Part of a small language model's weights: tied embeddings.
MLP neurons of a small language model. Each row is named by its layer, matrix (up: input weights) and neuron, and shows model dimensions 336-431. Each number is 128 + 32 x the weight over its row's rms, rounded and kept within 0 to 255.
After each neuron's rows, "fires after" lists the tokens most often just before its 100 highest values on Wikipedia text that the model never trained on.

L2.up1060 [174 169 126 186 161  97  89 107 138  99 145 120 150 107 118 150 114 166 133 100 168 129 118 119 157 182 111 126  91  98 113  89 158 154 108 133  91 117  86 143 110 115 130 133 174 229 130 148 124 127 162 128 148 128 145 202 163  70 165 173 145  96 183  94 136 122 142 167 108 132  74 135 127 127 187  56  68 136  91  34 148 183 133 114  67 160 159 159  80 147 130 140 138 106 104 120]
fires after: " was", " is", " are", " were"

L2.up2550 [137 124  80 106  75 125 109 185 115 108 157 129  72 119 158  99 121 126 166 158 106 169 121 116 134 154 101  98 162 149  80 122 179 157 150  74  89 183  68 136 152 153 145  57  98 142 135 108 179 123 148  94 139 131 187 143  90 156  96 120  69 160 142 155 145 135 138 124 139 106 136 159 178  98 135 136 173 208 131 105 162 137 124 128 104 103 101 147 120 146  48 167 142 139 161  92]
fires after: ".", ",", "0"

L2.up1000 [157 103  87 122  80 141 133 109 171 160 167 113  91 113  61  86  91 132 188 120 152 191  84 156 132 113  81 108 116 196  88 146 143 151 143 126 121 129 137 104 130 132 128 142 128 160 152 143 169 156 168 144 137 126 126 123 119 126  65 177 146 144 153 116 152 162 120 139 140 124  83 120 127 116 140 174 132 199 125 174 122 126 136 133  51 114  98 129 143  94 156 144 128 166 121 169]
fires after: ",", "|"

L2.up1918 [175 102 153 106 160 131  98  94 150 110 131 175 116 155 105  64 139  79 196 132 136 131 140 158  94 112 120  59  78 133 117 170 197 152  87 118  50 106 101 102 112  86 163  99  46 205 178 108  89 108 137 145 148  76  84 168 141 113 140 144 115 138 131 190 112 156 142  73 103 127  78 106 165 164 135 141 125 155 130 124 143 137 147 151 135 209  68 141 160 157 148 150 146  84 143  83]
fires after: " one", " the", " a", " List"

L2.up807 [160 140 135  95 146 106 138 131  94 139 126 171 119  76 131 175 108 111 100  77 120 119 141 201 132 158 189  88 145 134 106 122  99 147 177 107 152  99 130 147  93 137 127 142 105 129 123 111 179 105 111  70 136 165 138 124  97 124 153 142  94  98 111  99 185  67 116 173 114 116 172 150 118  88 133  84 151 107 129  63 137 150 126 112 101 137 166 141  69 119 102 152 180 120 135  42]
fires after: " was", " is", " be", " were", " are"

L2.up383 [160  63 144  89  93  88 157  99 105 174 131 106 129 123 136 140 132 118  47 115 133 161 143 145 117 128 133 172 115  75 143 127 197 138 160  80 100 111 142 159  95 156  68 120 146 100 114 144 134 182 137  76 118 149 164  77 109 137 159 169 145 102 121 110 161  92 105  80 108 183 137  67 150  28 134 106 164 150  90 139  99  81 113 143 104 175 126 153 153  87 150 148 137 205 120 123]
fires after: " ", ".", "==="

L2.up1104 [120 193  92 217 158 118  75 141 119 126 146 165 134 157 102 174 111 163 196 134 116 135 168 120 101 123 161 141 130 149 118  83 188 110 166 120 103 153  72 124 165 148 141 104  84 121 147  98 146 140 168 134 119 189 147 104 131 183 125 125 152 145 142 188 108 164 166  89  93 130 180 119 159 164 103 135 114 158  57 135  98  78 132 134 159 176 145 132 143 139 110 182 127 194  92 144]
fires after: ".", "7", "3", "6", " ", "2"

L2.up1827 [176 163 148 148 132 117  95 166  91 134  90 104 174 105 114 139 166 162 100 116  68 126 163  82 185 111 122 119  98 135  95 108 120 137 170 137 131 162 131 137 147 185 127 135  84  86 159 172 153 123 105 119 159 133  89  95 104 121 119 118 124  82 126 166 183 157 129  82 115 130 125 135 131  47 175 116 167 118 116  94  80 171  87 138 137 116 127 158 140 113  91 169 172 125 134 116]
fires after: " ", " by", " under", " directed", " with"

L2.up2307 [191 169 109  91 146 106 106 146  85 106 173 131 142 116 108  93 143 178 125 186 121 118 152 111 157 158 140 108 168  31 101 133 176 154 183 139 108 103 126 180 166 173 151 155 173  79 140 127 112 147 146 150 208 132  73  99 196 167 159 126 115 140 183 142 130 111 127  97  84 148 150 135 150 148 191  89 150 132 140 125 117 148  91 139  85  92  90 135  88 153 156 102 152 119 135 129]
fires after: " was", " is", " be", " been", " were", " are"

L2.up1288 [146 107 120  52  93 148 165  83  75 124 173 171 108 149 177 146  84  90  69 127 141 183 123 136 125 179  69 143 135 130  73 159 202 153 131 110 142 142  74 137 156 173 103 104 127  99 134  85 175 110 139 127 117 113 142  97  78 107 110 117 123  53  91 122 191  97 107 150 124 161 167 106 171 147  73 156 160 203 157 159 131 130  65 140 138 122 135 176 140 115 118 168 119 126 190 108]
fires after: " in", ",", " to", " of", " and", " "

L2.up1077 [125  94 187 162 162 135  83  67 116 136 170 143 115 103 145 175 165 142 152  79 108 176 147  68  99 174  61 105 102 154 124  88 177 127 139 156  91 146 125  51 198 113 136 113 188 140 117 133 117 128 139 131 101  90 136 162 157 108 102 166  94 153  75 167 142 155 131 110 131 188 146 149 158 139 137 133 109 127  99 132 143 100 120 148 102 139  48 107 163 192 128 125 162 168 174 111]
fires after: ",", " where", ".", " which", " that"

L2.up1895 [168  78 153 161  75 124 158 146 111  83  70 149 170  99  99 102 128  91 127 111 144 142 176 131 146 133 118 115 109 151 137 131 182 164 145 138 109 170 135 142 125 136 118 136 105 164 116 113 140 119 137 128 178  91 130  99 120  80 107 176 142  90 152 140 124 107 132  96  74 119 122  78 142 156 134 179 139 118 143 127 121 122 165 188 102 170 116 159  90 132  99 157 139  85 156  59]
fires after: " ", " Label", " |"

L2.up1452 [124  65 120  86 104  76  78 127 155 129 109 147 117 110 112 100 147  96 105 144 191 144 157 159 156 107 105 129 105 118 109  54 117 115 158  85 100 158  92 140 151 148  55  91  65 116 105 133  87 148 158 171 127 129 101  98  96 136 157 145 110 122 120 147 183 166 155 106  63 143 156 170 196 128 131 114 215 126 131 164 157 157 121 163 137 190 177 129 149 114 132 125 159 112 133 142]
fires after: " ", " (", "S"

L2.up2064 [149 125  78 168  87 112 119 117 144  71 189 199 123 133 124 103 128 130 155 182 113 126 138 149 116 121 140 157 136 145 158 135  91 130  95 198 113 111 147 143 124  98 175  82  69 116 151  65 187  89 156 137 149 173  73 160 160 101 152  64  78 121 139 147  89 169 158 150 107 154 129  84 182 132 157 122  81 163 124 163 153  58 141  88  98  75 173 134 120  67 160 171  96  91  87 109]
fires after: " as", ":", " one", " the"